Weights of a small transformer language model: 16 layers, width 256.
MLP neurons of a small language model. Each row is named by its layer, matrix (gate and up: input weights; down: output weights) and neuron, and shows model dimensions 0-127. Each number is 50 + 15 x the weight over its row's rms, rounded and kept within 0 to 99. A neuron's up and down rows have the sign that makes its largest values positive.
After each neuron's rows, "fires before" lists the tokens most often just after its 100 highest values on Wikipedia text that the model never trained on.

L13.gate1096:52 44 57 57 67 59 64 38 70 53 52 25 37 35 64 40 42 67 51 60 38 56 35 59 65 43 26 74 37 72 32 33 44 45 43 27 33 62 60 50 77 47 24 66 49 53 69 49 57 24 48 61 63 34 75 72 45 57 48 48 30 60 64 83 17 48 53 69 47 30 40 52 63 57 63 26 59 59 19 35 38 66 45 42 42 23 55 49 51 59 46 54 47 41 56 42 58 44 64 50 44 48 66 82 64 33 47 55 53 42 47 55 61 57 54 65 36 37 55 61 61 66 27 82 44 20 36 51
L13.up1096:51 20 39 53 27 34 56 42 45 49 37 60 59 10 44 57 35 40 44 45 88 77 42 57 57 54 70 49 35 52 24 71 87 54 59 76 51 42 40 66 42 45 24 76 38 50 42 54 37 54 47 61 36 53 32 69 50 35 42 47 51 58 38 55 53 32 26 52 63 43 50 39 21 54 61 51 42 59 32 36 55 44 60 57 55 72 75 33 17 60 64 37 45 76 49 46 51 39 77 89 42 38 23 69 76 64 36 75 56 31 55 54 46 67 49 18 66 48 67 36 60 67 51 48 43 63 41 46
L13.down1096:40 84 43 69 50 48 48 85 61 64 58 35 62 49 53 46 40 46 56 48 64 76 49 71 38 38 59 60 59 62 65 47 56 49 59 22 55 69 67 46 32 46 40 63 40 62 30 09 58 41 85 53 31 33 68 58 53 55 62 19 53 42 28 58 53 64 59 41 05 54 55 87 69 56 74 40 53 49 52 76 54 52 32 44 43 39 47 57 66 47 47 44 47 59 57 43 32 32 56 26 47 45 57 41 31 62 51 61 48 69 49 34 64 54 43 48 46 47 43 63 57 40 48 53 74 43 48 67
fires before: "1", "2", "5", "7", "3"

L13.gate583:21 53 55 28 56 52 48 42 42 27 47 46 60 60 38 34 60 60 34 57 51 25 56 47 56 72 67 53 56 16 81 32 35 65 69 61 42 24 33 38 49 57 37 33 38 56 49 57 46 43 68 34 59 41 68 55 48 53 14 12 59 46 47 31 40 38 23 60 39 42 39 42 60 42 33 56 44 44 39 37 53 68 63 38 63 51 71 75 42 46 31 27 48 60 50 65 44 59 51 75 70 26 49 36 54 71 55 48 55 29 45 36 79 75 49 37 46 64 34 25 67 36 56 61 39 60 59 46
L13.up583:47 62 26 62 73 51 34 42 34 48 48 67 45 38 46 21 38 51 53 52 57 86 61 54 59 45 40 72 67 39 45 49 55 36 83 52 40 58 56 64 70 50 21 42 37 47 62 69 30 61 38 16 46 30 45 25 49 63 37 43 75 46 65 30 25 77 36 39 42 37 72 47 31 23 49 24 25 57 56 37 42 38 67 45 51 04 43 46 58 36 35 50 34 68 62 60 41 46 39 60 57 58 49 63 20 69 54 33 42 42 71 38 38 84 65 19 50 62 48 33 25 66 49 54 45 46 40 49
L13.down583:56 37 77 37 38 60 76 66 61 26 55 61 44 61 57 57 50 48 38 58 59 57 73 33 63 55 66 43 51 73 34 52 51 56 43 63 49 52 68 38 52 17 72 35 38 69 45 66 35 56 62 34 49 40 37 63 60 54 52 60 77 41 53 43 56 48 56 40 62 53 56 55 67 54 38 71 54 62 65 56 74 51 67 15 73 53 25 44 33 23 60 22 48 31 49 57 61 71 30 26 53 52 46 27 30 43 40 44 71 58 60 53 71 40 39 53 20 13 52 53 38 48 37 46 53 36 29 49
fires before: "8", "9", "le", "ar", "s", "vent"

L10.gate890:26 62 41 13 61 52 52 44 80 17 58 70 47 84 60 64 66 47 37 59 73 42 56 57 46 51 67 35 60 52 36 73 40 51 48 69 67 61 56 58 45 60 28 75 42 72 67 42 35 37 45 50 44 48 60 36 34 50 41 47 58 65 37 54 20 43 75 65 30 34 57 69 47 55 59 61 50 15 48 60 56 24 50 47 34 53 46 52 64 43 40 47 44 59 60 74 48 41 77 44 58 60 40 31 22 71 38 40 84 63 40 55 58 40 52 48 53 51 74 67 36 19 31 68 35 53 36 79
L10.up890:73 69 55 53 43 50 35 49 69 50 45 61 46 43 77 61 33 49 28 57 45 55 58 69 53 54 40 51 37 47 59 47 32 18 11 53 44 48 54 58 60 42 58 66 55 72 43 75 20 42 45 27 51 24 36 32 65 52 34 77 61 30 52 35 45 37 24 24 68 62 40 60 59 49 56 49 60 58 36 53 56 74 37 56 37 31 56 34 53 31 52 61 45 32 66 52 53 56 41 52 30 53 56 67 41 77 58 33 55 70 67 60 50 51 34 45 51 65 68 25 70 68 48 50 49 65 43 48
L10.down890:63 68 62 65 70 50 55 57 65 30 71 75 37 54 49 72 48 60 46 50 63 35 64 26 56 70 41 57 28 68 54 26 70 35 41 37 46 49 66 43 47 22 63 55 19 86 32 52 62 28 48 21 59 64 56 59 37 56 66 36 47 46 49 27 30 58 50 61 35 74 52 59 56 61 47 31 49 29 41 34 51 73 58 37 70 61 42 71 42 33 47 69 45 54 40 47 61 39 47 54 68 50 60 42 58 46 22 75 34 37 69 27 39 73 49 61 41 42 29 44 52 40 57 51 68 45 71 61
fires before: "0", "1", "8"

L9.gate908:47 48 30 66 56 80 58 50 56 64 39 18 13 51 33 20 54 51 56 63 60 45 43 65 63 71 47 74 46 16 23 31 56 29 54 52 38 58 84 42 70 67 45 43 69 29 52 45 31 67 49 78 36 50 27 24 36 42 47 42 30 62 49 70 42 44 34 42 48 47 36 30 25 35 38 49 56 63 32 43 56 35 46 56 48 38 27 49 48 52 45 83 52 21 46 43 44 40 43 53 54 65 68 68 58 60 75 53 59 25 32 44 43 45 38 84 26 75 17 60 43 82 43 63 62 55 45 32
L9.up908:80 23 42 85 57 54 60 63 36 39 54 48 22 67 66 48 45 53 36 77 59 30 30 44 72 49 43 57 63 22 33 71 46 63 41 64 34 31 55 43 59 61 37 51 52 58 59 48 08 52 17 65 60 50 25 40 43 53 34 35 37 55 65 61 28 14 49 67 42 59 52 52 55 32 57 45 48 52 60 69 60 55 28 54 57 25 64 00 20 64 43 56 42 46 33 47 45 33 46 59 48 68 79 39 80 31 42 58 46 35 62 35 61 64 45 79 66 47 54 43 62 37 38 53 32 77 63 48
L9.down908:54 57 30 55 33 54 62 41 50 31 39 31 54 42 32 75 56 38 47 60 20 46 66 69 60 58 57 47 54 47 43 49 49 45 69 44 50 35 77 40 32 46 52 42 48 53 31 41 34 30 40 97 58 66 50 41 24 34 52 59 61 61 64 51 51 33 45 62 45 60 39 40 52 47 33 52 40 64 41 70 41 55 31 59 61 57 80 81 36 74 35 23 52 67 51 43 46 31 22 47 67 61 56 33 49 43 59 69 48 38 49 07 40 45 41 40 47 39 59 38 26 35 48 41 51 53 70 51
fires before: "ing", "ed", "ment", " of", "es", "ated"

L13.gate314:23 40 55 42 51 65 87 14 59 54 39 60 48 54 56 65 59 39 32 51 65 44 49 44 79 48 34 57 77 41 45 48 47 30 33 57 33 77 56 60 78 44 29 59 52 60 47 59 30 67 62 46 70 33 57 53 27 37 51 31 49 42 32 43 66 79 59 29 51 44 41 71 47 51 69 51 62 60 59 58 28 44 48 46 21 64 19 70 26 55 18 46 39 38 42 32 54 34 55 68 45 16 50 41 42 68 34 38 82 62 41 67 38 78 50 53 65 70 29 62 61 33 40 49 45 31 44 29
L13.up314:18 49 59 66 49 42 56 43 66 49 39 55 71 41 04 50 69 18 55 47 81 39 32 48 44 70 64 48 67 50 44 63 52 29 63 65 68 53 50 60 40 46 48 52 84 60 33 22 49 52 16 70 63 56 38 50 17 40 62 64 35 49 39 48 74 42 37 43 47 55 34 62 37 32 45 49 28 49 63 47 25 26 58 45 36 33 54 40 47 80 41 34 31 61 13 60 59 42 54 37 27 61 53 97 49 38 57 42 57 48 52 62 40 56 48 36 60 68 62 51 32 59 69 71 57 51 40 30
L13.down314:35 64 52 51 56 39 68 51 49 77 32 29 59 48 66 50 69 37 24 60 37 59 51 53 65 43 61 66 75 48 52 59 72 59 48 48 75 91 35 61 60 65 67 44 63 74 58 38 62 55 33 63 63 63 49 47 38 57 76 44 38 43 58 67 60 62 96 60 63 47 20 47 48 27 31 39 33 55 72 54 45 63 68 22 44 28 42 60 72 49 75 66 52 37 68 50 47 67 44 41 64 40 67 35 53 88 49 52 56 69 34 51 54 44 43 41 45 65 42 37 70 62 37 35 67 60 31 34
fires before: "1", "2", "ur", "pp", "cess"

L9.gate621:52 44 41 50 62 43 71 30 69 59 73 58 35 51 67 51 42 31 41 59 53 66 61 44 63 47 74 70 33 35 42 45 43 46 60 60 56 50 23 34 69 41 59 60 38 57 54 58 17 40 39 42 65 35 82 44 44 69 56 66 38 82 59 62 28 37 75 53 45 43 44 46 57 49 24 54 68 58 23 48 33 71 56 35 55 58 51 20 36 50 58 48 69 25 45 67 29 61 68 46 65 48 22 68 74 53 71 52 57 69 42 63 34 49 19 43 40 61 52 71 54 39 41 38 50 39 69 55
L9.up621:65 30 27 53 64 56 46 40 65 56 45 57 35 62 62 52 75 54 38 52 46 49 55 40 34 58 58 58 35 56 22 26 31 37 58 71 43 48 41 35 37 43 54 42 63 63 44 34 43 44 53 54 62 41 76 39 55 43 69 43 42 81 64 57 01 48 54 67 17 61 93 42 47 49 63 45 63 39 52 47 49 39 37 26 73 32 52 40 59 23 37 54 41 30 24 70 36 54 65 58 81 54 57 48 38 52 54 56 54 50 43 70 28 51 33 59 41 55 75 52 21 57 45 44 37 40 53 68
L9.down621:50 43 79 20 34 38 58 67 38 34 37 63 62 32 36 46 45 31 56 67 34 37 44 62 27 42 52 76 45 63 48 32 55 43 52 73 58 47 59 42 47 42 60 47 68 51 00 54 65 24 49 47 74 60 45 50 66 76 72 24 70 52 72 63 55 50 66 65 42 53 73 54 84 63 58 64 34 49 77 41 60 45 39 55 76 51 56 53 44 27 74 38 61 37 66 51 79 59 40 46 50 49 60 32 30 42 51 52 13 42 59 86 51 54 35 78 81 46 53 50 00 40 56 42 47 53 57 54
fires before: "ing", "ed", "pt", "ition", "es", " his"

L9.gate1331:69 32 31 29 51 39 58 14 53 46 51 83 27 67 32 46 35 55 38 34 84 60 44 28 32 78 72 40 04 43 40 77 58 44 55 67 72 45 47 69 27 56 47 34 42 55 60 48 63 57 65 44 53 47 46 27 47 65 32 38 33 52 41 65 34 51 47 61 43 25 46 45 50 24 82 36 83 52 40 38 48 64 42 38 46 65 25 30 16 53 38 42 44 26 48 56 41 43 65 57 62 27 38 48 42 36 57 50 81 48 52 56 60 80 59 69 55 76 61 34 48 70 61 57 50 60 88 61
L9.up1331:60 55 44 70 52 48 42 65 47 44 78 51 28 16 56 67 40 53 30 37 60 56 59 67 57 27 84 62 36 53 34 68 52 53 68 55 52 65 22 59 58 50 72 46 43 70 46 32 77 47 36 54 80 49 41 36 41 41 33 52 36 36 27 33 37 44 49 19 64 50 68 52 52 52 44 52 42 28 74 54 41 63 74 49 40 58 36 45 56 45 60 43 53 34 42 53 11 54 76 31 83 43 75 67 74 32 53 42 36 59 58 37 35 40 64 32 29 34 66 51 70 62 51 52 35 40 44 42
L9.down1331:58 62 44 41 37 52 48 45 39 51 67 74 63 64 63 46 49 67 31 73 36 48 49 57 39 66 51 55 75 75 49 43 66 64 19 48 22 77 63 28 46 27 66 52 23 74 61 63 33 43 41 64 45 61 51 58 56 47 56 59 60 66 37 61 70 54 48 56 44 63 57 52 59 59 42 50 39 35 58 59 68 39 47 45 35 29 56 69 52 18 99 74 61 46 38 38 55 64 60 63 42 46 40 39 53 49 69 63 36 25 45 58 61 72 52 19 39 68 76 48 34 45 53 28 64 26 42 56
fires before: " ", "0"

L10.gate341:73 35 51 42 51 67 62 42 45 37 44 50 52 74 56 67 53 27 36 66 34 45 42 49 69 63 63 59 84 77 36 13 62 57 56 26 64 55 75 53 35 55 31 57 87 35 45 48 43 53 54 71 57 40 78 43 45 63 63 44 57 55 23 62 32 49 62 61 80 48 48 24 86 27 51 65 51 76 47 27 56 71 37 60 57 55 49 57 40 83 47 41 67 21 31 69 37 45 70 44 55 61 68 49 53 76 79 33 82 62 22 52 61 30 18 62 42 38 56 48 51 49 49 43 50 48 34 68
L10.up341:51 64 61 54 59 61 68 32 23 63 63 63 50 49 50 47 63 59 54 45 37 59 42 29 52 74 71 58 39 46 29 48 19 25 50 53 54 79 39 42 40 36 62 65 75 33 43 77 52 64 52 60 45 52 56 35 46 45 46 44 54 56 41 68 67 42 69 50 36 40 78 34 52 41 28 44 48 55 43 33 29 33 36 50 82 51 37 62 58 56 62 69 65 38 44 85 44 60 67 27 60 57 66 62 59 59 44 37 57 45 60 67 64 57 58 46 54 57 40 42 19 40 50 35 46 53 40 60
L10.down341:50 18 15 68 64 51 47 69 50 40 55 37 62 39 49 39 56 29 57 74 65 58 45 56 58 47 44 47 30 57 61 59 67 37 69 45 63 34 67 43 33 25 44 38 62 57 66 31 44 47 18 28 39 66 61 45 57 73 54 42 54 66 49 54 32 53 40 52 25 52 35 43 64 57 32 60 51 68 67 51 65 40 44 63 28 69 67 45 80 33 70 53 71 54 96 73 59 62 63 59 81 42 51 33 64 66 90 39 31 43 70 46 38 21 72 28 32 68 36 50 69 61 51 46 59 48 24 71
fires before: "il", "o", "es", "ed", "ice", "ing"